Weights of a small GPT-style language model, trained from scratch on English Wikipedia.
Architecture: rotary positions, no biases in attention or MLP, untied embeddings, normalized queries and keys.
MLP neurons of a small language model. Each row is named by its layer, matrix (down: output weights) and neuron, and shows model dimensions 128-191. Each number is 128 + 32 x the weight over its row's rms, rounded and kept within 0 to 255. A neuron's up and down rows have the sign that makes its largest values positive.
After each neuron's rows, "fires before" lists the tokens most often just after its 100 highest values on Wikipedia text that the model never trained on.

L5.down369 [111 175 147 121  95 138  99 140 160  92 139 112 132 136 138 129 106 120 123 165 148 133 114 132 152 124 104 148 120 121  84 123 159 126 178 102 138 138 134 166 166 113 172 117 133 157 117 140 122 126 140 131  91 151 133  42 167 112 147 119 130 145 117 117]
fires before: ", "

L6.down39 [132 140  98 104 136 167 138 138 182 137 158 119 174 134  80 100 123 114  78 131 154 159 102 131 121 149 135 139 158 140 136 122 149 109 137  98  65 115  73 133 159 144 122 131 172 117 130 165 100 153 128 118 101 164  99  40 147 109 114  78 194  84 109 149]
fires before: "| ", "(", "as ", "==", "|"

L5.down301 [ 89 192 114 104 135 119 101 141  96 117 142 148 124 120 174 108 152 160  96  77 196 127  97 122 194 104 100 177 113  92 146 121 134 139 118 140 156 114 114 112  95  86 160  81 197  85 118 131 177 121 107 101 175 128 175 128 138 125 113 121 167 130 112 128]
fires before: ", ", ". ", ".", "\n"

L8.down445 [122 102 104 175 149 141  91  82 106  86  71 168  79 153 133 147 129 123 166  80 155 125 150 113 146 154 122  99 151 127 166 125  99 116 122 146 129 190 114 110 195 111  62 142 147 161 170 104 115 120 125 123  85 114 161 160 123 142 157  94  92 118  97 152]
fires before: ", ", ". ", "\n", ".", "–", "ed "

L3.down465 [102 149 112 157 117 116 135 125  98 114 162 138 122 138 123 134 147 170 163 121  79  47  78 169 147 125 116 110  72 113 150 150 152 128 136 123 144 120 107 145  87 122 137 163 175 168 133 137 105 110  94 111 153 153 110 111 123 133 133 129 112 155 106 130]
fires before: "\n\n", "\n", ", "

L6.down452 [109  85 141 129 189 123 148 127 118 158 148  68  56 151 103 147 124 113 128  96 138 133  91 106 151 122  87 146 153 102  76 140  49 141 139 103 132 175 140 115 140 132 150 169 165 139 142 154 115 126 161 182 159 130 137 128 133  89 133 143 182  88 174 123]
fires before: " ", "% ", "Total ", "Tur"

L3.down168 [139 163 148 134 153 123 176 178 132 103  61 133 127 142 136 134  88 148 134 130 153 108 137 137 179 105 113 178  98 166 147 157 184  63 114  87 154 158 131 103 106 125 102 132  96 132  65 125  84 151 175 162 101 130 122 145 151 216 159 137 168  78 151 106]
fires before: "\n", "\n\n", "9", "0", "0 ", "3"

L6.down363 [ 91 127 156  68 139 108  63 122 113  68 164 129 132 112 146 152 134 184 129  92 140 149 105  83 122 144 163 136 168 163  98 140 115 137 126  82 122 111  55 154 111 147  95 141 105 135 120  65 127 141 145 138 139  99 181  31 115 162 154 162 137 152 121  52]
fires before: "\n", "\n\n"

L3.down293 [112 141 157 135 203 142  87 132 187  59 126 142 163 132 108 127 113 134  65 129 171 108 169 143 123 127 128 106 120 111 105  81 203 169 141 137 152  90 132 184 218 140 125  98 136 177 161 117 142 132 131  95 145 137 116  87 145  93 154 110 154 150 168 139]
fires before: ".", ", ", "+", ") ", "20"

L10.down291 [136 108 139 106  59 144  86 184  91 135 146 112  65 128 184 104 116 155 165 128 142  81 160 123 144 146 136 122 100 129  95 177 156  63 143 121 149 112 121 110 136 166 194 134 141 136 168 170 173 111 104  96  97 181 132  88  59 150 165 176  87 196  88 118]
fires before: "\n", "\n\n"

L5.down377 [136 100  94 119  76 110 130 130 173 155 138 131 175 131 131 130 159 107 118 152 153 141 146 103 160  98 131 160 130  93 136 156 162 132 131 131 130 116 153 152 114  61  81  95 132 129 155  68 163 145 146 133 157 125  85 126 147 129 154  87 141  80 101 142]
fires before: "| ", "|", "(", "ff", "; ", "J"

L3.down340 [ 86  86 160 178 114 147  81 100 117  91 107 132 151 173 111  38 151 153 117 109  99 108 126 172  88 116 124 135 114 111 178  83 160 111 130 127  97 110 207 108  85 126 125  94 111 105 144 142 145 164 137 130 130  79 173 167  63 167 156 129 121 159 155  77]
fires before: ", ", "\n", "–", "\n\n", ". ", "; "

L6.down309 [ 77 100 162 154 152 109 140 115  91 166 164  75 148 154  77 109  63 100 125  68 161 167  91 109 130 131 143 147 175 108  97 173 118 147 141 140 106 181  78  91 155 180 178 101 100 171 153 133 165  67 123 166 138  85 161 167 161 118 145  69 120 129 109 105]
fires before: " ", "200", "Total ", "201", "2", ". "

L3.down119 [126 163 129 194 123 130 108 129  98 103  98  47 130 143 115 145 109 165 131 148 148 126 206 164 142  52 117 113 175 130 106 133 152 168 116 116 122 108 163 184 161 147 137 130 167 130  94 172  82 170 139  85 123 179  59 124 149 123  83 111 184 151 147 145]
fires before: "\n\n", "of "

L5.down368 [154 152 106 197 132 141 139 171 184  69  92 110 138 129 149 143 133 109  81 152 111 171  93 148 104 107 133 121  65 132 135 120  78 122 123 143  98  99 115 161 170  82 116 113 163 117 139 160 196 130 142 131 144 104  70 165 110 169 134 170 108 158 104 176]
fires before: "4 ", "5 ", "3 ", "5", "6 ", "4"

L8.down94 [166 195 167  96 146 160 125 114 155 155 118 121 115 147 136 145  98 106 119 112  98 174 148  82 135 158 162 152 116 150  86 158 142 134 153 166 111 131 122 126 151 153  31 101 153 119 181 130 157  62 104 105 113 226  87  72 167 173 132 183 132 101 121 112]
fires before: "and ", "a ", "who ", "(", "born ", "an "

L9.down124 [116 141  88 140 144 100 127 122 102 169 118 105 164 169 142 161 111  88 102 203 102 128 126 111 139 122 140 156  61  99 117 208 139  75 138 139 161 151 147 132 123 161 119 139  87 167  87 137  86 130 167 145  75 143 144 164 160  96 128 124 154  98 178 138]
fires before: "', ", "'", "' ", "| ", "."

L3.down23 [124 177 131 122 150 147 120  92  63 149 141 134 163 162 135 112 131 162 134 144 159  86 114 114 120 124 127 126  86 136 133 125 187 120  89  38 142  66 125 148 109 147  76 140  75  77 137 155 118 177 161  93 204 128 148 141  75 161  90 131 181 116 148 118]
fires before: "\n", "\n\n"

L10.down23 [137 112 167  96 132  94 129 168 159 171 166  85 145 115  82 160 205 129  77 159 139 178 108 101 135 168 168 116 145 128 139  89 144 117  76 158  62  99 129 184 150 153 127 113 110  95 131 129  97 158 144 125 157 156  99 111 160 157 156  85  77 145 147 100]
fires before: ", ", ". ", "' ", ".", ")", "\n"

L5.down235 [136 146 106 143 103 162 102 161 130 146 109  95 178 144  95 171 121 154 198  97 101 133 113  99 203  98 135 184 159 144 116 126 157 159 194  74  85 138 117 176  97 157 145 148 160 130 221 146 106  99 122 135  82  87 104  69 133 148 125  77 137 150  70  85]
fires before: ", ", "| ", "|", "6"

L3.down456 [125 134 133 143 116 152 144 112 117 120 100 113 141 184  90 140  95  91 159 160  82  54 146 138 131  92 185  59 165 196 139 108 147  79 145  91 108  97  87 137 107 164 106  94 159  96  74 209 104 135 159 208  99 116 128 150 128 154 154 148 137 129 119 157]
fires before: ", ", "; ", ".", "\n"

L10.down363 [134 155 173 127  99  93 159 121 105 113 161 115 113 115 132 161  92  91 102 110  67 114  69  58 119 142 193 113 129 169 152 149 135 120 110 105 145 145  72 237 126 132 146 162 120 160  94 167  85  98  86 130 129 131 168 144 123 142 183 133  56 160 189  55]
fires before: ")", "\n", ", ", ".", "\n\n", ". "

L3.down67 [127 156 133 124 112 118 133 128 161  98 139 119 159 128 122 132 135 130 126 139 115   0 131 144 247 128 125 126 145 149  93 125 176 121 143 108 144 124 134 139 121 110 133 123 130 167 128 127 131 122 132 125 125 138 102  81 180  99 115 148 130 147 136 126]
fires before: ", ", "2", "6", "1", "0"

L10.down209 [113 126 121 196  73  82 128 115 107 177 108  83 195 132 147  99 144 104  45 142 103 108  98 121 150 131 143 133 156  75 129 158 101 137 113 169 122  95 166 126 121 118  80  89 149 117 151  74 182 115 113 150  86 132 149 163 114  60  30  99 157  80 128 106]
fires before: ") ", ".", "), "

L8.down487 [111 131 174 127 134  72  85 135  41 101 136 128 181 201 199 147  84  79  97 106 136 128 109 136 101 184 149  90 137 111 125 144 129 145 119 123  66 207  90  76  98  99 157 123 145 150 103 119 124 132 150 170 119  71 138 163 100 111 106  65  78 119 129  96]
fires before: ",", ".", "ary ", "\n", "an", "-"

L3.down489 [158 137 141 144 164 135 166 167 113 124 143 119  86 159 105 155 131 133  83 130  69 149  75 114 181 122 149 117 109 112  72 157  67 145 106  99 160  89 102  92 132 117 136 164 159 112 116  95 149 123  72 140 165 159  86 123 101 166 115 192  89 114 114 158]
fires before: ", ", "| ", "("

L3.down499 [166 212 158 101 219 115 154 161 117 124 118 137 198 142  97 160 154 140  76 124 146 119 117  87 184 114  72 148  79 121 125  49  67  99 159  95  92 105 133 118  91 118 157 150 163 179 120 131 119  99  95 161 110 154 135 117 201 143 129 172  82 111 104 118]
fires before: "| ", "|---|---|---|---"

L6.down148 [116 177  84  74 132 143 141 135  82 130 122 178 178 134 129 199 103 141  92 122 140 193 118 144 151 173 122 143 132 116  80 127 111 153  85  97 190 183  34 136 139  98 127 163 158 111 158 121 131 126 139 121 135 126  73 118 155 140 116 119 142 114  87 143]
fires before: "| ", "(", "and ", "as ", "was ", "in "

L8.down100 [139 147 166 102 115 181 146  77  61 141 126 140 136 183 160 116 169 200 104 118 157 143  81 198 116 161  96 103 171 159 129  89  92 145 143 143  96 143 193 120 186 131 122 184 130  75 133  87 158 111 100 158 134 119 121  73 117 201  15  94 145 127 158 102]
fires before: "\n\n", "\n", "2", "7"

L5.down144 [214 157 175 177  95  80 141 159 112 137 146  88 143 155 115 201 101  84  94 175 105 118  43 111 108  74 164  84 143 178 114 160  78 130  89 122 117 135 146 118  84 167 190 128 170 144 150 115 178  84  92 151 178 133 168  77 115 172 150  82 150 151 136 128]
fires before: "- ", "| ", "=== ", "S"

L6.down347 [115 126 192  81 119  84 107 134 104 152  84 152 207 142 111 186 116 130  46 159 140 194 108  99 143 140  92 170 127 128 108 157 118  98 105  76 194 154 133 135 120 112 122  86  82  98 178 146  99 147 179 173 128  77 136 181  97  93 115  67 131 117 111 135]
fires before: ", ", ". ", "\n\n", ".", ")"

L9.down471 [130 130 101 145 123  92  79 180 186 117 189 111  58 131 154  85 139 147 127 129 185 136 152 118 161 155 116 100 123 159 133 140 104 144 158 101 130 170 137 147  81 140 124 125 158 146 186 133  90 138 115 124 110 109 155 170 155  79 171 120  77 133 166 122]
fires before: "\n", "T", "W", "^{"

L6.down410 [188  82 141 101 126  89 100  92 191 108 154 165  46 137 131 132 184 150 156 151 106 173 154  74 158 127 134 160 181  97 107  99 166 169  84 125 146 169 138 120 120 117 144 121 101 128 135 114 141 137 159 129 109  55 144 140 115 151 111 104 117  87 140 145]
fires before: "| ", "(", "0 ", "a ", "to"

L3.down82 [183 191 130 163 115 139  98 144 138  73 115 115 133 105 161 119 138 143 114 133 212 140 143 178 143  96  54  72 158 153  99 169 177 145 149 103 131 134 132 139 106 139 195 138  76 100 114 124  65 101 124 137 120 149 150 133  93 178 122 161  81  99 154 110]
fires before: "\n", "\n\n"

L10.down88 [129 105 126 165  79  60  52 151  95  52  93 110 110 122  53 116 111 153 146 120 156  84 140 118 111 134 147  73 106  90 131  67 130 112 103 132 155 129 171  84 180 131 139 126  89 149 165 135 149 133 150 146 103 132 137 195 182 109 135 153  73 139 104 135]
fires before: "\" ", ", ", "==", ")", ". "

L3.down106 [142 122 106  94  46 118 162 167 138  89 114  91 135 109 142  40 161 116  72 207 129 135 124 107 156 109  73 114 167 128 137 126 174 114 169  89 123 158 174 147  93 175 176 128 152 122 140 151 114  97 140 121 163 164 174 162  96 128 158 173 176 159 170 164]
fires before: "| ", "|---|---|---|---", "|---|---|", "″", "ed ", "-"

L8.down1 [126 203 150 146 151 108 120 137 101 128  83 166 207 122 131 161  84 163 115 101 152 202  76  79 162 114 131 124 153 103 112 127 113 158 104 109 141 179 167 112 116 158 158 140 167 173 162  48  98 140 130 175 149  44  65  77 147 136 171 174 150 127  73 164]
fires before: "(", "| ", "m ", "|"

L6.down17 [138 160 168 183 140 159 111 111 130 135 155  96 126 114 180  93  87 120 132 124 185 127 103  51 121 100 132 120 105 156 134 160 103 131 140 153 130 168 133 208 159 155 161 170 191  87 101  96 108  70 146  95 159  52 107  54  71  93 199 134 160  82 115 123]
fires before: "- ", "| ", "|---|---|---|---"